config = dict(
    n_head=6,
    n_kv_head=3,
    head_dim=64,
    d_mlp=2048,
    vocab_size=39740,
    norm='rmsnorm',
    norm_eps=1e-06,
    attn_scale=0.125,
    init='normal',
    init_std_qkv=0.0225,
    init_std_o=0.0,
    batch_tokens=262144,
    doc_mask=True,
)
MLP neurons of a small language model. Each row is named by its layer, matrix (gate and up: input weights; down: output weights) and neuron, and shows model dimensions 160-287. Each number is 128 + 32 x the weight over its row's rms, rounded and kept within 0 to 255. A neuron's up and down rows have the sign that makes its largest values positive.
After each neuron's rows, "raises" lists the tokens whose logits its output raises most directly, leaving later layers aside.

L16.gate1533 [111 144 100 153 155  98 116 161 119 109 127  14 165 152 112  91 158 100 177 150 113 164 119  66 109  78  81 128 185 118 102 134 119 173 128  65 161  72 151 158 140 145  88 181 143 102  55 135 135  80 104  96 128 116  84 138 134 119  72 122 154 183 128  24 130 135 131 123  87 134  94 142  89  78 147 177 154  81  89 117 141 129 121 162 120  64 144 198  92  72 144 128 108 126  69 164 131 133 146 127 189 100 131 114 107 107 179  84 180  92 138 147 168 170 143 213 107 120 150 162 130  82 108 136 123 129 160 103]
L16.up1533 [127 114 139  79 120  24 101 118  91 103 114  33 134 119 131 103 146 122 189 113  93 113 118  82 130  87 114 103 171  14  66 143 126  89 141 147 113 112 156 107  94 131  97 162 144 157  38  79 125 102 122 137 146  34 170 112 145 124 136 165 151 119  75  85 176 138 126 204 103  93 152 144 124 115 190 123  84 108  91 182 133 120 117 182 112  71 166 130 129  68 136 121  86 137  55 141 106 125 117 139 146 139 117 169 150 132 166 135 125 118 164 108 187 212 174 172 128 156 134 192 127 173 155 123 118 165 169 130]
L16.down1533 [116 130 111 143 130 120 130 101 154 136  90 119 105 148 137 113 151 165 161 109  61 147  77 151 171 170 185  81 115 117  99 122 139 128 116 186  93 111 116 116 159 134 133 201 235 152 109 145  83 114 141 120 153  54 114  87 116 131  86 130  91 117 159 104  65 156 147  28 135 109  88  80 100  83 188 208 165  96 109 146  58 141 112 113 144  69 135 188 141 190 118 102 126 110 105 109 195 153 123 105 182 150 105 109 163 140 126  81  94 105 155 179  62 142 141 157 162 164  98 155 144  83 113  85 121 119  77 154]
raises: " that", "s that", ", that", "ed that", "es that"

L8.gate1270 [152 152  94 181  48 144 141 135 154 105 107 167 119 108 144 102 121 108 146  82 120 158 159 140 127 150 159 129 112 122 118 163 129  79  90 114 106 187 119 191 174 124 163  99 139  94 141 142 168  90 118  99 136 113 107 119 165  96 140 146 135  90  89 147  73 147 135 173 114 147 128 125 117 148 118 122 102 105 106 123 115 140 113 109 154 145 108 131 179 108 102 141 197 175 123 166 100 131 102  81 148 144 154 101 123  89 195 161  86 120 127  82  79 144  32  95  86 144 182 112 145 124  90 132 158 141 207 139]
L8.up1270 [137 138 104 159  58 154 166 161 183 101 190 141 171  92 160 142 136  55 141  68 103 203 150 124 173  94 144  84 168  81  65 161 189  93 136 101 114 174 151 141 122 117 120  50 176 127 130  98 129  86  84 128 122 151 127  91 125 166 160 138 152 109 132 183 128 118  97 157 161 128 108 182 153 131 132 148 104  97 127 125  98 136  90 145 124 205 104  42  93  57 144  93 133 141 163 133 142 148  94 123 119  93 150 154 128 131 151 197 108 148 119 198  53 123  56 160 103 156 115 147 152 122  73 118 139 149 155 136]
L8.down1270 [142 157 107  95  94 158 158  75 115 146 151 109  77  96 169 114 135 122 146 147 129 129 125 132 131 130 114 130 119 135 163 110 164 100  67 105 104 146 102 116 162 178 168 158 104 114 197 105 182 100 182 139  91 158 123 154 159 146 157 149  83 147  99 148 124 178 132 140 107 161 151  87 146 135 176 156 127 145 114 126 110 127 112 126  82 151 112 127 116  74 125  68 106 144 137 191 120 132  88 111 144 147 137 132 120  98 184 135  77 100 135 118 125 184 101 138 114  88 111  66 132 127 183 105 130 174 110 112]
raises: "to", "the", "ro", "ti", "aro"

L16.gate381 [148 161  88 146 155  99 101 149 132 131 113  58 110 103 124 119 127  96 200 158 161  97 153 149 130  70 101 144 115  96 131 107 126  86 150 138 139 123 152 156 162 150 142 184 117 125  87 133 122 109  79 156 143 104 109 122 124 134 137 113 125 145 159 104 140  77 183  52 111 116 114  87 150  71 105 169 145  73 117  73 210 106 125 103 137 153 107  47  72  98 192 124  36  63 143 161 139  80 158  97 116 103 160 117 160 100 181  79 118 129 155 113 131 134 177 179  91 117 108  99 140 188 138 226  71  97 148 143]
L16.up381 [ 73 132  86 129 168 145 127 127 123 125 165  63 159  88 124 192  73 116 143 155 128  92 133 142  98  87 120 109 113  60 163 181 126 114 166 124 103 135 160 150 187 114 123 164 206 121  86  73 139 158 121 140 146 120 138  83 128 143 159 150 168  96 170  49 100 103 198  46 114 126 114 102 101  82 143 162 143  91 135 105 125 115 126 131 130 159 154  86  66  76 108 122 115 100 141 119 110 142 142 159 127 157 117 125 139 132 118 119 102  68 102 104  96  97 183 188 150 154 158  97 118 151 158 200 127  90 107 111]
L16.down381 [106  66 101 143 158 134 148 196 132 158 166 125  75 161  96 165 146 151 157 111 157 138 168 115 169 118 125 117  91 120  99 140 124  91  97 131 159 131 140  92 104 164  74 111 157 116 123 144 155 104  47 128 160 110  84  86 122  91 135 161 191 144 219  95 104  77 152  56 160 123  65 177 129  87 105 168 133  72 103 125 168 141 186 167 136 105 169 120 133 145 121 104 143 159 114 134  84 130 182 162 184 147 138 161 145  94 109  71 139 183  88 156  60 124 112 129  61  96 143  81 167 136 159 111 151 137 207 117]
raises: " of \"", " of c", " of f", " of being", " of s"

L16.gate1504 [126 132 150 151 112 110 197 119  78 196 160 154 129  83 175 129 157 140 172  93 155 125  94 104 140 136 120 132  75 136 160 132 165 169 114 126 133  41 131 176 129 161  66  99 139 133 136 103  92 139 141 144 139 113 147 132 123 115 118 137 122 127  90 110 175 139 135 131 181 128 117 102 146 202 110 130 148 160 132 112 181 124 113 190 124  90 145 177 127  89 191  93 140 104 125 155 151  75 156 111  91 183 211 124 186 151 164 121 140 124  95  92 134 201 130  75  78 168 160 122 112  76 154 120  76  84 174 151]
L16.up1504 [115 199 100 138  92 145 171 149 162 175 123 133  67 120 124 146 121 150 149 146 151 111 139 159  93 125 101  96 125 140 133 198 106  99 143 101 107 118 166  88  75 128  58 167 188 197 185 132 153  75 109 131 146 120 103 172  75 194 162 104 173 155 132 144 158 122  66 142 134 127 116 125 105 163  84 136 110  98  94 166 151 124 116  95 127 142 108 115 153 150 198  73 136 118  90  72 133 150  98 167  98 118 113 163 106 102 139 122 121 113 104 194 121  91 180 112  86  94 117 144 118 102 147 105 107  87  84 107]
L16.down1504 [ 83 190  66 133 139 160 131 126 212 127 133 103  92 142 195 111 148  98 152 167 124 151 126 167 119 117  97 122 118 128 107  95 144 133 114 173 159 144 183  93 137 128 150  98 153  96 122 160 167 127 148 186 165 151 154 134 147 142 127 126  47 133 113 129 110 114 156  43 143 135 119 102 234  99  89 120 171 137 130 157 156 117 107 141 153 133 140  82 137 105 137 101  91 105 147 146 138 111 151 109 115 128 103 115 145 112 135 116 117 100 115 113 159 160 159  88 125 137 171 173 138 124  77 122  80 176 126 131]
raises: "rum", "lets", "let", "hi", "oss"

L16.gate1857 [ 87  52 136  99  72 134 111  14 161 148 112 122 139 135 138 126 129  78 126  99 139 112 203 130 157  98 165 137 100 138 108 112 129 134 180 170 153 189  99 139 155 107 114 128 143 101 147 120 154 107 114 198 130  96 140 103 151 110 100 123 103 165 150  86 145 117  78  88  94 105 141 136  95  38 195 169 114  72  70 116 114  98  83 115 173 114 116 152 144 126 171 175 187  89 110 176 121 144 166 124 132  81 140 102 154  76 105  85 190 146  98 123 154 139 170 159 155 140 130 165 140 148 176 114 116 118  69 114]
L16.up1857 [122 153 157  83 159  86 135 128 122 146 174 134  98 103 159 104  64 166  73 122  99 126 131 163 131 125 107 129  90  70 104 109 139  85 158 148 133 135 170 154  94 166 115 142 108 131 129 103 199 171  90 178 146 116 119 129 118 104 161 171 118 167 121  94  93 129 104 167  82  99 150 160 164 125 116 164 123 124 110 113  96  94 125  69 133 118 133  89  98 176 148 154 163  85 109  90 156 126 180  91  96 160 104 111 144 168 122 172 112 136 146 151 169  55 149 154  83 201  92 165 183 118  54 150 136 117  90 117]
L16.down1857 [124 109 121 151 119 140  95  73 108 130 119 146 178 115 114 134  59  84 180 157 140 105  92 161  90 138  76 141  96 157  96 104 103 110 157 132 159 115 139 164 128 140 205 130 144  45  94 106 112 116  74 187 155 160 177 159 150 164 102  96 144 141 111 128  95 103 112 164 156  84 178 109 152 123 148 115 138 171 161 127 118 132 116  47 174 113 123 124 127 102 140 172 156 111 146 178 143 124 145 128 148 187  94 106 131 133 134 118 174 126 132 129 134 141 137  83  98  88 150 137  83 143 113 149 122  98 113 142]
raises: "ively", "im", " am", " youth", "omet"

L16.gate1686 [105 164 152 111 120 154 183 191 101 117 169  70 113 126 138 145 146 106 150 193 152 167 127 147  79 113 131 108 113 111 132 134 149  76 123  83 159 151 192 100 165 164  97 112  81 144 133 176 117 156  99  93 131 156 108 111 157 112 153 162 112  91 103  89 152 105 172  94 117 101 130 143 114 111 146 187 122  66 130  46 158 132 145  54 138 156 102 180 100 167 132 133 154 176 154 146 133  94 114 131 196  88 126  81 115 145  97 144 112 136 133 107  65 162 124 123  88  81 174 139 138  37 148  96 111 189 107 170]
L16.up1686 [113 161  86 209  64 159 143 121 139 134  78 104 142 103 106 113 105 110 149 173 116 161 127 192 195 159  85 139 183  86 138 159 127 184 181 137 125 131 109  90 142 153 148 180 126  87 111 141 130 142 140 176 138 138 110  81 113  88 137 120 105 164  67 126 158  88 103 136 111  48  65 163 140 143 104 122  56 159  86 200 138 143 101 136  96  98 143  90 144  96  76 140 105 153 116 127  82 120 157 154  88 105 147  87 102  84 180 165 119 117 195  76 138  78 138 163 136 119 133 149 101  88 114 107 147 110  96 105]
L16.down1686 [ 98 107 151 175 113 133 153 129 124 154 140 146  92 151 114 173 119 116 183 105 138 105 173 156 130 133 123 112 144 128 120 136 142 120 110 124  55 133 118 112  84 136 142  89 143 197 102 174 115  89 154 164 147  31 176 117 159 143 118 141 125 125 117 127 117 105 132 170 116 126 189  94  86 158 122 154 159 152 188 154  85 140 118 137  92 117 112 138 153 157 136 138 159 113 159 162 136 124 161 142  91 124 104 169 100 182 190 138 188 104 138  83 150 153 109 192  87 121 112 181 139 135 145 153 102 103 178 155]
raises: "I.", "A.", "C.", "E.", "T."

L16.gate506 [146 157 157 138 108 117 150 112 151 133 139 119 119 151 131 150 155 102 157 129 107 103 180 124 192 144 169 120 142  76  42 126 122 170 151 193 135 139 139 104 132 162 167 135 129 132 159  95  83 136  73  78 151 147 104  84 133 154 130 142 137 113 132 152 106 153 151 143 167 103 134  76  84 152  82 147 137 189 152 145 103 185 117  94 116 148  23 175 110  79  73 125 169 131 129 129  95  96 139  68 107 179 124  64  79 146 163 150 155 150  97 116 184 165 156 185  84  85  91 139 121 122 145 156 154 114 107 168]
L16.up506 [156 130 141 108  14 127 172 125  80 158 191  82  69 170 163  98 122 154 106 122 146 125 107  96 172 116  82 157 178  87 105 163 183 173 104 186 133 114 133 141 215  78 153 166 176 100 116 140 146 154 159  85 164  84 102 166 120 118 155 118 152 151 123 136 133 113 103  58  88 129  93 143 110 124 149 171 110 134 163 120 144 132 110  90 103 154 144 198 105 156  81  63 156  93 120 104 111 138 136  71 123 162 168  60 150 102 137  94 158 114 134 172 107 218 117  96 140  98 107  62 169 114 115 151 135 102  85 143]
L16.down506 [126 117 115 118 100 185 177  94 162 124 146 138  78 143 159 154 134 133 145 136 108 137 131 106 166 107  81  96 112 131 115 160 136 129  75 107 117 162 105 101 110 107 137  60  98  52  43  84 111 205  64 172 230 180 118 145 136 118 194 117 108  77 126 187  77 102 148 145 173 182  81 147 148  91 145  58 115 132  55 116 193 124 126 148 136 137 130 165 175 128  58 132 165 155 131 125 104  90 151 143 125 144 206  70 127 130  83 127 150  81 116 151 159 137 146  77  96 110 134 139  80 122 124 183 106  80 107 131]
raises: " Green", " End", " Court", " Cross", "well"

L8.gate1186 [165 154 119 169 111  94 134 156 185 115 130  77 101 208 118 124 125 161 103 122 161  97 180  83  30  87 135  73  99 165 162 112 148 106 115 155 183  64 131 134 150 121  95 123  98 107 112 100 153  68  98 112 193 131 133 156 126 148 136 178 117  94  69 144 123 142 142 101 118  64  87 164 123 194 108 194 114 126  99 138 122 130 157 198 126 163 123 110 117 180 115 112 135 118 149 132 167 100 191  99 106  93 161 118 132 191 146 144 178 156 168 171 119 171 129 132 124 211  53 170 144 152 115  91 117 104 154 181]
L8.up1186 [164 102 169 117 139  88  99 160 203 113 196 102 137 150 167 116 143  98 113 128 115  60 146  96 111 139 149 160 134 135 124 152 164 151 162 100 138 125 145  87 116 178 137 124  85  96 130  96 119 180 144 118 171 125 116 167 110 170 151 154 153 172 132 177  99 137 166  63 110 113 130 125 155 192 153 108 100  99  89 174 105 131 162 109 135 111 164 108 162 130 134 113 152  99 123 159 121 115  93  90  34 102 149  93  48 143 115 119 129 109 153 128 123 170 105 107 116 123 102 108 126 126 192  94 151 153 163 172]
L8.down1186 [130 164 138 155 140  90  89  91 119 152 162 122 167 145 127 118 122 147 111 133 136 103 143 115 104 164  97 135 145 173 123 167 130 126 118 104 168 124 114 160 159 122 102  92 124 141 187 105 148 108 105 135 139 105  32 155 153 127 139 154 198 146 125 161 129  47 130 104 148  90 118 130 129 121 171 153  80 112 101 170  55 114 114 106 139 108  98 157 139 132 121 152 176 168  40 144 133 167 133 103  65 142  87 101  60 146 136  88 153 149  83 115 123 152 116  67 170 141 137 114 114 141 127 123 148 125 146 148]
raises: "ch", "itter", "ibr", "lic", "back"

L8.gate1454 [163 108 140 131 182 198 179 147 114 116 115 103 138 186 222 122 116 188 179 154 128  72 152 127 141  60 127 126 151 138 116 162 182 148 127 105 217 179 168 146  50 135 165  96 118 152 109 165 131 184 115 161 126 134  95  68 114  95 177  95 128 120 152 164  97 131  66  93 161 120 125 161  52 128 152 177 169  89 137 209 142 143 133 125 140 115 182 138  94 118 106  88 174 120 166 119 134  91 174 160  85  80 155 128 156  48 123  90  86 154 108 158 120 106 104 159 164 137 143 183 156 108 155 100  96 177 120 118]
L8.up1454 [ 80 102 128  88  82 173 135 123 109 124 178 112 149 146 138 114 122 178 174 110 135  76  88  80 163 103 137 176 119 151 152 131 169  54 188 191 111 126 103 125 126  76 159  98 142  98 126  96 172 117 119 108 160 124 104 144 108  73 115  93 130  93 120 114 142 133  98 113 146 112  60 131  93 140 150 146 138 149  87 160 157  74 155 200 106  74 187 140  83 110 109  78 168 154 164 155  80 115 131 137 128 122  63 100 181 136 114 146 144 159 172 185 130 103 123 125 109 118 149 118 179  96  87 113  96 180 131  96]
L8.down1454 [ 60 136 127 103  94 157 149 116 101 144 180 149  96 142 154 140 199 163 136 158 141 121 125 141 157 101 132 171 133 128 140 144 140 101 147 166 131  95 105 115 100 126 148 105 231 191 191 158 119 142 192 142  94  75  62 117 147 172 152 114 107 105 133 135  60 120 165  79 174 102 115 132  91 122 165 138 140 132 106 154 153 147 153 157 114  93 162 103 120 127 164 129 175 170 148 137 185  64  88 154  84  99 104 157 181 115 148 135  81 134 147 204 149 160 165 136 149 191 152 146 164 107 162  50 118 160 131 116]
raises: " significant", " critical", " prominent", " influential", " important"